config = dict(
    norm_eps=1e-05,
    positions='rope',
    rope_fraction=1.0,
    bias='none',
    init_std_up=0.0467,
    lr=0.00912,
    lr_mult_o=3.0,
    grad_clip=1.0,
    seq_len=1024,
    steps=9156,
)
MLP neurons of a small language model. Each row is named by its layer, matrix (gate and up: input weights) and neuron, and shows model dimensions 32-159. Each number is 128 + 24 x the weight over its row's rms, rounded and kept within 0 to 255. Numbers have three digits each. A neuron's up and down rows have the sign that makes its largest values positive.
After each neuron's rows, "fires in" lists the words (lower case) most often at its 100 highest values on Wikipedia text that the model never trained on.

L8.gate222:097125123117129108132128125077177058142111172152109123108122094130162143182095133108111146145141087116136134168141149134110137118117097160132165108104147124142129133091133103156128162119117140110141099104113152126120144122080112191126154122121127098117136143126146150132126099111123133114140182138120114132166067110148130120113146138127122153154148113129125105107167170124120112114109
L8.up222:092142133130154077095128132080141095177121167090096153129139086136134159178080137059161119154109073138102132175133149127093150118138087114165140117124139145171102146130135119113086121080123123118141115137091159135150121157110138188137150118135109126125144121121139126133130104132149102105115171095140137126166080096133128136128158114100114170157167111174138138091138145145123128151115
fires in: "had", "have", "what", "that", "which"

L9.gate177:141104166109121101156121109072105135118142119146161072118118134142106121106145119137092117133082140107103122152105149141118112132116072127106111128152164128108115156135161131141148122140135122147152128172126146086115146117152156130150127141124108127132090116136122124150144155139157136145121181104156140155114089120087105128131092154141149136152143127124111152113122088095124073117130
L9.up177:146102109104128104092110128181150152090143155106102099128117105109129119118118124121117134130138109143104132133147134143103136160126171169153129162149133146146120135112159130118085103136099137126122166099146126127135130119128145115138112123128083102123130132101098150077057106087127148102124128103118152098158097122123105150119091088143145135147090144150123199209109176104098125165129
fires in: "in", "on", "was"

L10.gate504:154112154109109113131099110151116111163154139153132146146143133131140128157127107081149119116178146102112092153137150119121133161148111123159108147114136129131112159148163125125092126128152125104139118152119059152105135131131157134089154114122104121112148077136149109153139092148131126124118122115111113096134078151175120132141097101119145149080146122129130125140152103157127119138140
L10.up504:117106120142089137146124160126128140121113132132132168119148144150110116125119101173126157157170119117116111163099160149145147144156150161135117137105125125076139149131158107145137122122095129116133064136077108136132127099110109108097159101076179173154141130142152139157136109135084120132136142110120133121123093122159158155147137095107168136131135135067146144162149145107160133074162
fires in: "over", "about", "described", "defeating", "with", "joined"

L10.gate292:102077139099129158149136137111118143151145156157149105146082119155120094085133131100068108156111131168165134151113114132079111147159150069111136143093095096104119133149136164137137096105160117102126103088162169122128191097104169147104132124142109137132138107115120150153138143147090126122092128089132105148192138127144131108131121146120149130119111145125137140114127117142104111116125
L10.up292:134112106119134127135226132133146143117150128089105113119109130143108067075169117148094110113106096118153129143110083121147120163134143113135115168118103142098055124121126150135149133149142144084115110163156126154118128143093159096097146110108141102124140108093162111169160129139093126118114110085140131160139130120118122076143101127085162113126137093120108152127149137077137159126162
fires in: "of", "first", "that", "the", "all"

L9.gate83:155163174109133155129108163137129135138136078134161083135127113146172137130099115124092159104135143121116108134085121124111110102109159115143095140165152144119140151154155122154129106129170095137195129081128140097128132134104138119115142137144168111138164117126159152143141174156098165157131118150119123139163167147153116146135146118149128088117118146144112173114135111181180093127147
L9.up83:084132138138129134115110113117127140133113141140134134168125151102117163127109156133119110180112144137187108145130113125117126134158114116137098104124127082134089167138123116138162150086152151158110120083114129155121115131118115161109112152124124130161192162072100095118136110130109105142130066136153129138105086106112114109134139142069135143126132104100104154153150169110098158146157
fires in: "the", "s", "first", "second", "their"

L10.gate79:128112140087106152146066166095146091169131125126141164084152136139162185105123152112165096164133120099128089145139094129124161155112109115128103130105110120093078165151099145128120140128104086147164096121135133155146156116110112158126103100142154151128156147125141150140137114146110129160113167145121132110134132125171137124093104155130108175148105134169176108118107114117118105118111
L10.up79:163130112121109170133175143190121147114138080123145112089084153108130112133139138178141100119124114084148125129160095143145141131116142152123154139105097152151115095101131140173068155101122137122159146126158115120159135124126122154157115148111116164131166135087136174151141135106093128150124062155113148129114105157117133129100113088082112155078113143105111134117123131120150122104159
fires in: "the", "main", "only", "s"

L10.gate367:099141130110145121110127119163086133134157127141107145138151156146125142138108125132143151115137167135092144130143124153120127140126164106164092107164144152111165139076080177099123114166151149146177155120135151094119100140134086143093185161148100102135129093145118139103087106141099141134142107154103124141135133093143129119135123096191150135116124149167154144135099075143159078149150
L10.up367:095148104114113107109128126162160143129152134123110155171126127165117122112121143162189155138107144148119107103123125136122128161133169153166103076134150184154154146157103103093153123169127119166114102143137110128155090113149171102130147134119166109159131141126152127085104116148115074147150136110107116107108076088150138171121107100118161117176157105101094110131130127096137130136151
fires in: "of", "by", "during", "for", "to", "following"

L8.gate301:086070160120071107122110143139076126102152128163104122150099122141154150107163113144144097125129124127130133129116117109141098140132172125114119140142122124118147174133123172174114122156118135131114087130137096119116139115080135136102105190144150104167188149149141134115141096122091153100171126143128131149144148133166131158145122130136128134129145115085152099128131080142117132070136
L8.up301:117118168141134131126164127116094122169179137112161136129079133136134138133160105116124082129132113119117113135080090154126163174124161104117129126140092128113076174140152174187124107120174130147141112117147122116119122137118164127102118100147140109203149161093134088159151129124110131101139111154142133150180100169145138113107135121161154098124134192108135130116100109090117134102150
fires in: "of", "the", "s"

L6.gate226:153122147068163101114103112083142112131159101134137197099142101161116118107131117139125119120117163134111140154147116115170114134150117131142170127147120072096129123125120113112112101146213136122132102131127102088153132068145106143158141152116143107126079138182107150102128103110115154126138130115114106138116115087161085109114087153105125135095167147121113100138153148137151113111106
L6.up226:119146128112156114132130125152090136125119149116116130125135081145146142111151147134121125102127121136105131121123141158134131181148146104172143122193129111138122117116137134116087110119165121158138130163086166105121158137185090144115131132108111136116132113128117143087146143138074091095105102106147112087120146115200163101131095103150138123145097084074104113111106118157177134138125
fires in: "during", "of", "early"

L9.gate345:123100115159100096149083148115117079125127114079143163147134135095168152132148091125084105112104150143136100099070141088105147091096093122116120126087107080141117194100132141106164131133114114106151123127130107136162142083120112146134155191156141134135135153122121146103091127126080135143137093124137138118139129110163128147136126113151107127128122166149108111134107146126134139095148
L9.up345:140143127149093135127119092096099094104165104113133098143138122073172113136149145112136124128092158111133093106108133065081137099108094148113129088112094122124082139173124161102118108102131104124089091139113114119148151111103069136164145153122132133128148119134154114115085145152107160139145100143116121149128124154149105113173121073141161159110105149160122088121098133117114136123090
fires in: "s", "its", "financial", "of"

L12.gate327:115094127104138121150165125107157152170114153119092145074122101133083141143146105112203153115095143142174124139109149125125097096099161116105142101137111156174138100088105122119140162115120148105137143145135140148146154142164129144154133154124124120135170142132122130154158114119131178110142178112101130089161134162132117118107140123102147125121148192115095133116154154117094134139152
L12.up327:140109143143113107169120100146123155124091146092101142118134150118123149174107104126125141082115122136163154185098113078087095152107156119144146170101126109149156135075102149151160133141149165171138111129111164138142122132155127147120212157157122127164142129157119086134126109133148112108097181092103152149110107103142128112058134111125144116107146146151161083117104135119112133086125
fires in: "had", "has", "have", "having", "is"

L6.gate62:156073141133164135124118150157144121155132135151122101100135128107134099152154169111136141102099135124118182152133130156099111124124138103131146093127136139116127116125164115106125088151161137172131148129110111169159099079107117090151080098125131145086178133145170139119148118114135154080153122138135111156134114150170117160133125133165146111147157144128107107151146155111122118164122
L6.up62:099102064121164104121152125098103114126149121121110084106119139113102116151116090116136152113139114147146123110125090147129147158170145137101135144132161166115092107121118121156125150171107156141119125138112145121153130126121161079114087087096173155108160127120080113104134168157106149143148129118132108083117132117121141127128157104149118138106123091131117107161153089116140117126179
fires in: "around", "about", "approximately", "within", "between", "over"

L7.gate137:116129135117112157148103169140103146111115181125139179135089107128150105161099113123128103144175119124130129116096139116102074123131132137144097167140129109137166154143147104115187164171135135136124143157126123131130116102124105085148137184122143103130143135112163137154087103166137102083111161134165136115111124172143158130144110145119074165149107095195122092105098138092107154117139
L7.up137:107073121143138140139133120177099132127115122099099146137095122148155142134140100090161173122147194167126115127108117102122085163158133145116128133103087124124162085156139109123138137143130175119142131180180096129156156120135152104151128149083155134120173108140113148125114107174137117105135141169146102172120110130137117127165138105117123142126146122160128095133122123097142154110139
fires in: "a", "of", "with", "small", "extensive", "large"

L7.gate280:119127090101158075139116105166130136118144102114149127151112119131117162152095138130132117105096143130075124149160096145129097116117088126148110126131117093093083184163125131128100139107093124094098122145132119073125122099156131102122138074130119167092110121159118167144115123085097110161076140150053125130102137105131166096150114125140102111104145129106090133114135132161110109122131
L7.up280:094116084133124094144143161106088137148137160129155159085108140125148155148151126117101093101102144137110085161159148161128150093121117109151122119089135098132106171137120146102141139155153124136105138121124124131123116155172147175114116103120137111105121121092109156140124128097133122078100133125122116170114077125127097111109136137120121152119164199140109162149119169120164123121116
fires in: "this", "there"

L8.gate369:124119136132158155143124106110133129140148146150113130130094093110117141130122116132162094134121128112152095113109143143121147101150129145146143141155128169133125124170116136117131140061183167131124120131109137080150115099068147083135123140136125115085128063115152169143114165183132139116139127189158117097185142114134163175116114181153113148139144127080116161127135098106151164116140
L8.up369:101108136090133109118153147156127112179109146076095145090142121103134134099123125105110118074150147176151134133098143169145140090135142121108146125116160154128161122104110103113095140139148112145146081126133139165121113148121128135129145146145119145107160125099074134171179127147132148098125142105089108150125148111131107127131142124155109132153129126033116109157166115161112092143152
fires in: "as", "than", "over", "or", "and"

L8.gate371:151147116118182118154128123146083140093151116078111092116175096125100104145166147117147131130141118137129118145107142156111132104159105107147069153143164096162113152085107100070158105119106161148133119172094137131183112076108144109103128116156113134095084154111114163124164133110102136141176146099111113105115126141166127149125116130141105162118126186130074124129111131086108133114157
L8.up371:112100126080141121167127136113065178125155128119098127168128074147149106150147138108133091135141131140159122122145162153119109164108093136122115123112116092113134134101116133100169111118091118117150103120117075094144115097136108102147110144097148110097168152115100140113169075175124130163124159127106145090148089097147122166126092130158163138146123122103126151171127091114147129143134
fires in: "for", "of", "in", "and", "on"

L10.gate185:113173162150168147111133115152177157117143087115144128125139139153138141123157143135076149116090131100124113137148157139074133168098103136088098138163095126134144139117109135143184105142121139127103140099150132125113102125107129112109128128071129150109133114160166133135112110106154119156129112149125126143114098138104139122118155168120101171120122137110114113125129146148112126130119
L10.up185:116134093108116150174126133111109153142134070164164115143106098152127131137109117138141122110112100135121140146137080124095123144139131110135159112134136118093134155157099177105093123126116195153096141181095107140109190119153136149144116094102107148169152171126159151142174108107111131134132145156151168121154143116157112138127176128165102118140122160114150121095091132131140105141147
fires in: "the", "a", "star"

L6.gate206:121108119122137125128138123128128148124138110082110138124124153143156142158146125139132162146103090097137135144085155179117167134152152141136169114137121165096109123094135108124142063177136118133086129105164112108130139121129144126121093097119118120108153151101084161114136183147123128157119092142152103129141100093140109144106118089112102113130102141139178140171124135119117128147114
L6.up206:141128094143116152123155162151107077110149075104111125132144106134142173150134179128116147163169130108086133121134122166139180138164158104108132115110131104103149136140153128092139102141115146131132149152105114109141146143130101108113146114098178147127144106118101150099149112079126156173091127131134182166091117147109172095125143120150161149140128129142175111149105132104142138114141
fires in: "for", "in", "spent", "by"

L8.gate29:117143125127135121106105144148123154155129140094105124103142136131160142124132189126072136095165172131127135166178142129148113137122131143112117158138140121130141149098162106155119141103116078114125090116102151126141098133139120128145137102136120146151092167142122113121130194152136121129116144166124158156126105162128119115175125104161153139108091112159095145103100151102137114086080
L8.up29:137149139135105165159129129156115139143134143152152122122123149124164112121143156137121125108110131100124115133146136105135125130138119131076135111128156158177123106092099114134106104143094086133138096126093128155142144130150135151124114142182109134120120150104112132081162180148133111138162140162120162153129104140121160132156125091136132137094111186145108120142102086084140106084085
fires in: "the"

L9.gate180:132138110147144140112140175089107136145129124104097167149117105137102104087131081152136119116133169124167154111110106150140152108105098108110125169117094131150105151135116103121140087181172140117097133118099133154106118155107155103117181149118116148141134126095112115159123135128123119120110168129142127145104116140193138085116130125149118140134082130120149124153176117147088175119136
L9.up180:147099146191095116126126141137118119147187135143159134120145129165106124142145157156146121109112131127116117125115139101141151151134137134159125174145087119111114150159125125151153123137131158091132087094113133141142125181200128153101133111111104095160147118134150133189132107113119103127123171098100131136116137150175137087182105144155145099119129101123121115113161097139079129105125
fires in: "of", "following", "with", "to"

L8.gate259:144133143168090122124169141106104086109143109095138150155147111150129140125155117115101103106118126114162125103127105102149110146104093093107159122105121129092114111128101147126106112110159101157146142151103143139130148076163168115176127162163100134134132118154154159076115129116122132098134111120133168163098128142194146116135115140127133137088131176070128127083123113111142164120118
L8.up259:136147148118150201130146134117108147138160152126107175133120130128157134100116134122107105117104122170100112145146157137100154141167185135140155142122127109169125097098122141152140126162105127101124110121126135116159156086099131149156120133155152108114142124117148130153164099124127070096145109134142169138159117162135115144144094137154117135099139129097115137140128144102122129133168
fires in: "the", "of", "first", "a"

L11.gate402:143108094120123137168113112168127130153158118116105120109114133121124133139120125135142138149172138149167069176084139124154106155164066112175163145095155151145160104118116082087124113128118157130167142135139132086122118105142152091184129136155140073159108137136080142092161133109108135094128123140103174122144125114146098070149128135122130121126148151131132123137113124101144167120119
L11.up402:129120100129150135119155113124150125131106136094149130101125110070098148086136119118155122100129136119124141143112110133096139168112153132167148155146117136108126162108113114116153147114157124102161168168132086106135131127150142098087136144156116131125147123136121086128101140164172134082151123120093112149152098158177166101127117110097123082117138078157131137155092117103134113141146
fires in: "during", "for", "at", "with"

L7.gate510:135152139064167109149164144135094151167156126121096098113140129161130102109131158127129176105080141138179115122111150152120127139099145047142156133124149113167086081118133104115105148137161158132147135176140171150157125133155118181148124108119114118130169139112110165174094119132145137123125106114114128131140104104121135117080156154110132131115140140110130145133155119158126127105125
L7.up510:147105099146093127149069118138103137168111112155120168113156096105127098131116129133100140136118109138141101108157139159131102088140126086113114118122126109104142121175119113111127128085091122158109126168129111144116125138140156110165090146087123167123159126119130157121127122131103129120110129130066138116116121136125128100168122073127188083116081100147102106132149134117114111094114
fires in: "with", "most", "all", "both", "often", "only"

L8.gate246:094128117103129128113130135164113180144149118087093157134095104175149158127107173106103124100087099174094123142110118117120108095155112136120117134116110130132156102107106103124118152117120099135147159129122109174146108148092103174117110109104118101104112138181167104109097103121117134136110092160113091102073103109156141097137096137118123122152149101116155083149121150112128131076166
L8.up246:105147106131181155102092150127130180110137126150119159115173112152105093133146143071145093112127121125123117097160144116162101144135098130151125164109105121126122135159152120149149167109105151096106131118137099136112097114075165150124135148102091107119067126076157151140124122091107137109098120128116111147102076140135149132147113136139078169127133120179129120175112098142113127092136
fires in: "a", "an", "other", "any"

L9.gate226:116113134106175131138113104157107177134127107096154095127093123086159145134127151120143141112117139140127080128122168175127115137132089116109065111138142081168145152158122105101126106126120110126139093119116120135124118097083114117172136098125110128115119115125160098111120126145109161163160108084125115114103105108149095153115131122115149123151123144153084095143125134129086168126136
L9.up226:137103135098118115161120111131122111125159160114115151141100134112120153135127092119076115115140101130153157137141127105115117143116111170112090096094103103145163168122096130152114139146100111140136097144139126145096173119107101088160165093080108094103129164145160093130166137115143152152142155133102154114153047084155159115110141171125148126147137133140100125137126206137135127128153
fires in: "the", "of", "s", "to", "in", "and"

L5.gate359:140090069077133099130158112126120166128100113159112108127120147103125140110131159128157151125125147098141115121162119132123098113108084154094111089133115140190145157137096125094147137159116094118136152151113136121123149150142064156125174127102138149101096121134158107124120101143206103126115136116124104133144106138124120123134168128151161129131113158144125136134145099164134144138142
L5.up359:128075110075120118112134056136144152136130135164182144099106166111117108132096115105138127104079187132140080104113104115112127098131096136134134139140119112146124148131088152145122126181101091138143131091106144131156135165110134128134136139101110115142147141136146144115145121147142121112132186117109114109161111133101131138126155107152134151147142166140127160131156139153128155103129
fires in: "s", "this", "medium", "rowdies"

L9.gate11:130158130086094166108103185145138118111129112172101101128116159133120118147116126162095087130141160146116117099131121134130106126106106103182130175090152135155138165084103167117141142113129104149110131150158144098102154086133101112143115149127120136149143146126106131081162135126103128148106047123158127122172112144116164097117137122107120123131116100093132148124126122114143129121113
L9.up11:133121107086097122123139085126104079134166095122178148162167144118116142129105108106097125111136116130065150162135136147138144129136123134095117083135126131126123134130144158117085155114115176137105145148106138146139158124135083145160119097122143143146147108126134091089146169163133131136110109140098093137118129122118137109160104071154137110143116150133159103145126158160126112139084
fires in: "the", "its", "s", "company"

L8.gate36:107125156139165135127138105159121128104147181108172102103134117147128148109167138130137092091125125146109144132111149101082059125094112126115155142092137149099164141081115109120145139138133085150105147142093146148146146137129081122120107129094118178110081167114106122157170133131083108158158135111109132113115113121180088132095118143111132129110143144117134152131123112143122121116122
L8.up36:125170095120129118124158084101145124081111179144117120176138122151106143104102094100178134121117154061188135060110114128092116133148104126118126130175125142135173137176123112117143125106137104137152148122133130116123107093144115126125138120106150136112141113105119153118122138090119123172103118124138081120126111137139122143149173128128085109147147133154128087097199110119124099110118
fires in: "a", "this", "an"

L12.gate138:118086115140115107119103129139104148154123094112145158111137114095126129177124087157134125132124092120197152130140129124133128120111101140123180106117132152109104158117149114163100159151101183090109156137073119077136113171139132127095163085106131115173113147141122126137130121148088114097133144130135091085130117141107147111068121080143098107126139114156110083151119111142106148114121
L12.up138:153150134110105112134153085105104131116147099102121149106170113172139139158112117130138100137151131124141124137125109161144080076090180083112168162126149113145094126121085151114176159074142108148157161145097189149110140124146129124129104173134127110166166117102115121105130124126095116112122162075182117127127105104147096152098121147114136087128118126121115115109143144099133097134083
fires in: "has", "had", "have"

L10.gate293:132158161083144096136104122120119135131114152132076119088120109115171154081154143089140100158143109077126113108157140105096138111176118097093105075142126127113129091147086132089121097135116135120142150182101115134126122102179123128126157105107134184127116157110139186106131116141132115132171139151130136179159115152166082073132138121106127124129127176078165168154154156150096145122132
L10.up293:152111105162126121110105134130131154122119107117158166087111169151117140129103105159157127139138135109150084146129102128145140139153128095115179152134176098135145121107155141116107144124132099121108112188136142121123144119118087136100122142136131142078124131100114103094195107158131166146127145127108121156142123129102113119092089121120148132147134107151137136127134167096167109139118
fires in: "for", "of", "like", "in", "during"

L10.gate109:087141119138113131135109124142119148147114111148085096107137101135124143148114096114132090142089135094165098159089145151117125140104163116083114154098110101128095068135169100125142170117157165128130109145155095143172120106090151114095141137146125143127106157123125151078135130099137143106135179118161115140154134077141131177122141161149125128160136120163131157129112140085106140115176
L10.up109:102078099134113136158153120106115112177087168107118110098160115095112123128128082163124146143089155112156106117111123129107163110095149117149140143105130125119147117123119100115143164172152169106138142107125122106156157109088139109117149118140158102079080093133160165085122100113135147126104138099141142134108116117111095151109188165137141120134155143100114147151107145135118153124138
fires in: "as"

L10.gate160:154143114155112186151152154182070102061125117158135132083174154121112063160130171118202136153156088145160146140107151163134091124107135114108127136109127125111106156127118103137141151133054111094126106130118112103123150126138126115120138105096094137133146101148136107144136096103116173120102133133112125113151168130100108144107144139156099105137125126109147128133142141108133118114130
L10.up160:159156147099148134140125099099100110117122145135124087145150084163100116175141114104179116118090171110118126114108141130115122137107111135103142168120126070123125125111099149116147133178102127138153116143148118145137169149149190131145162104089144113161178110123118103117134107081121147134151163150126130096158121115120119125148123071180144101116096127143133116146111132089182123153141
fires in: "in", "had", "made", "has", "institute", "have"

L12.gate82:101126125125110105128126109138116118138150139147075167100088099091139171183108103120103126104109118089126109112085143135153137122065139161091119114122119154140111148126140082137135128136119182112100099136104112138121109147124149163143121136123157114148089128121103135141127129171132199106184123085146124138150111082129085092156157105173105119164130131110162145153136152097110128142132
L12.up82:076157117118155124088109086178128142086099128146125103172143140136135141086093143142120105164156119147136084151140144134125093118157131136127152119129125139127144108090150154107122101165155129109138101170080123104082127169136157099133191103168122129111107135131130138095114100087141154148140127137126121132135091125093102101092122091140118146141118175167162100141138174085138146122167
fires in: "for", "in", "with", "on", "as"

L10.gate31:116138148093113112108134139108102103140164105133147126132102127118141119132124126135125141113131140083102100092104115155165152138125138081119144154103109166122131120122115115163111114150097155133095134157116106126135147154114159129102173111126124116172130152160199117104128149127054124103145136132125139081128127158145140095122075114113187115117135143099163139124118150109167095128140
L10.up31:119122145135150150111153134140111110114151117102143117164151120141140134130137087097145126110127087092143133159112117169154149154093146121113159145149158099114100154105125133157125133136188149139150177131120114169127172088125168147102146133138087077169156118176128096109124164139094113056148128130169134107116135166136138121159088089124131149127118097107111146143097119139122114111140
fires in: "in", "with", "to", "through", "of", "under"

L9.gate76:094115127124153132090124137146106126127169111112144135147153156149156114124137123159134127147094144111116114145185134149092140150078147091138132136112143153122086157098140129154188159151155130156119137157105123115137120124091108138114146085137140127136113121156111126118155145098108140140139132126124190103097143121140158094135151128129112129183123120141125168143096079177120072108123
L9.up76:078120158120096131146136123145123151081140123071162088169110148142113076140153127152115077106145114118097129150114120108132085138166132120097183145132150116134133163126133146123103123142116136116146107148164117128126131129153120134161118145153163126137110128110106139145136106153123129132094094118129177095105119128143155151101121070100110124130162142137088149122088138144147156116105
fires in: "the", "s"

L8.gate107:127138163111125118141142213158121150116149066124129159134089119141147155101097098103139168129095165078137130144118132140116122098095118093122095161114121122126103122154159159171118143122172138136135137134112168122116159147127110125110158114110138113184144117132138152106133194094103175094136113114098140104116127124160127135138131144115158112104145117107143135125147073108089100105127
L8.up107:128154135108092119143149173137112152190178146130123089126133112156130107138143099167168104098106132101119125098119096119136114137119119144130105090128147149129104113096109124182164152096166168104104129166120131145135090122113146151176121125144114146136107136134098116153130140139113145113129118150087047124109127129125135110150158140173171093086117107148154149154166105077125126094116
fires in: "with", "of", "team"

L8.gate402:147156070115128154124117114090130143122110109122125112128138149163172132145128121106127160141109135109126133116118158113155138147102085105166123146141105136121133181110122087123108096097137175140127080137127158093145113145138102095102139117141160148124105103117107120089168134138114161174133111100163168151136134099157140133170130107086175122106143158149143151109117145165105084138080
L8.up402:052163121102127119107157138107090127165158123096122151123091140142126130130117083127143121125131145131135078154154134090106097153141141159097145094144177138139104154081128156125128129151134148156119157181114127135132140105148115152126104140153147133147150166128110156115127123102116137147128135109141117099124129135153093090138150104147140137111163140143107130103138141093060121109107
fires in: "to", "after", "his", "s", "the", "their"

L5.gate72:071116140107161148123091137129081140181136128151164063113143153119157078128129112138087093139135115107161121110115121161114148162123118126116167132137131112124163136109111139101151153152131159079145178143159139178168106136113158150118126140160112117149081108100144136100142148161134176099113116140118122159159184099153110151135097080162117101109106137156128109125132083119144140129146
L5.up72:121132113104111154136120140137089098119118117112137088093114136115156148102129098116064104104112098134152146133126127161075111125166151141111142114200128136158126121105114106120120165138123159138111153157155143149092113122126127106155141120128146121140080106142159126122154130115128166087118137133119127110107150089160119102131107148113119095098137146147142112116116137148128134126136
fires in: "as", "if"

L12.gate498:101138148116162085112128105156133184088104145099177144097166093143167120121143091142153149113120150165135138179125145142125131101113127167125135134088160130141135172096124103130144088144091128114142127157156120164147117102138144103104095140116129154129105119184086143150150119151149128135186134108115136130112121124151111120118119164124100149159136169163088157118121120146152169126161
L12.up498:131154132141105137117115101129113123106159124084111153086153141136125095092108133110133167194134127162108185102114130127135123114122148130164146080122140135175133154104096144083135123102123144130085122140113120121141099109143150109142129155150146119099129127063138137134169161119129144171116120129094125130154118097073136114119124138144191155142141160137132124103131147090128116126133
fires in: "new", "for", "of"

L12.gate24:093131106108122119167141153101102147147138125161109189140167130131175158155107127106131163163119148091121118117158131149133132174119136108160143132132146110134156145075141124103129138135152128111112115116087146148110178118158186161149164159091143138169153108152099181120140109139104115109077130115071126122127133135088166089129115071107157096141143080142108143123152156099116109139122
L12.up24:157126145120129141149110087134135124095104154103119118148115157113102145152118075135143106164148149141085153150122114141136158098126132097122126140129188151140128109104109143154143119131109080119140140124131126147091081085131099111075123144115115128121112150088139044131137096136115120106132143135121156170146072128092109153122130141163154123122113155164086094181133100107169101147153
fires in: "i", "you", "we", "they", "has", "he"

L12.gate256:143116092181146127128136093110113122092116113104157124124117113139129122136136141153178133116163121096138164129129130127172131101109157123141118113153130111139145145095130150114165102099128095114139157156122133166130133102102094126120080150137107146085060129092141129155121127137097089107133157110122119093115153134136108136140101126137151154125125142075104141154100068172123131135148
L12.up256:139171191143147116123119117144072128116138158103108190072140107140089121115150111114115132127181107114146126115170129102107139143136132123133138111174140107147127155141137131107131142131130117112154092157112136177094130118142102150112118195119116148090153112156109130125110135191126123119161116119129155064137165159133119093156113156138150131123126102093143089122097121153136139137123
fires in: "of", "in"

L10.gate165:154156185113160105096146156097089098131124146125135144102113097124098150110150093112125127116148094116106116162105153095091118131168156143158127161107085145119141150121120139162102107105135169138151098176130117161110098147102145117115118084121141116128114102138144170146145143100118125109120152117105099123082139126112175106127134165132138148126117145145136163174116125119156131092144
L10.up165:119098109151101092102156106091115082120130165111108131095096136139102144125143149160142161174105141114215134151150113149183164133164157154105144135096105168096133119113122136152117158115109120148138112151186110126115117132102140068095134145140129094124154109165102126120151168140092131135150148113134122129158135135119119103129122106134166129165128097124094135138173125147116141105127
fires in: "than", "under", "over", "about", "approximately"

L10.gate376:144117118117119132122099106137094178166151123138115162103158140161129148112136100136105090085157196080121128114106134098075128174160132118093117118143198135101129163095123070114138114132123123153095098107108112146076101090132133115098142138123135108104123143071152126138119120104093136154146140103112113124106082160152128132108133100122145115137150125131105131133087104101149139113140
L10.up376:127117128134107117173141124114121090090144150128121144101098141135153128139110127100066069125123105144126140104128146110114131150135121122149153128162128157104132144120159122130106112123074137093139098162172156139110124169123104106091121154096111166105147125150144101107138092170125144095138129186176138149140100124155120100176135101133134162156117118190113157143125085133102137112158
fires in: "of", "for", "a", "s"

L8.gate158:108155135125088135136090153134094127121161120131147168145141138162121097165125132152149133128165129157159128148073187146122148111151123098104094103155155109127144181130123091105126083094116134159137142129115118117128140073151157134101121097113122144136132105148110151138113095138117108106099094156121103146122109104142133135124128084104132124091110121153155121120131120117152099118114
L8.up158:119164154112117097122098105093168153155148127097152148168103134106104156122126164131137179130083148126098143177081128087110124154129140109110167099125109137120097139152131074105145088124139120105111124174143140126105151176163116120079150123112134125157108085145138121143147137132168087116057108132152130149131110126153132126141152114163166126100150134148197082162106107116137148126118
fires in: "of", "for", "in", "at", "over"

L11.gate181:126171166111111140167110108144092093130095123100113142142145106115105158117118146148119143139104104118128125152107136143125105149149116112172152118136140101122122155137108182141174065109137175110135124119146154167088126110114142146147137135114100139101116098093153157102126095096097170126091101126113094133128105138190106082110128100135128102094143153117119185156103121143112148136143
L11.up181:138135123132118153132143132151076149145142150135112083112130105103149123140117135103117075113128140082128108117095125136087116116178108146124160124126126128128152119140113131133184104164110155151098141136123099175124128114093126121155084176063124126108145112114143138131145138161085165140136142155091096114172098123126112125130128114125097118148138179121181125172136119140100098094103
fires in: "in", "for"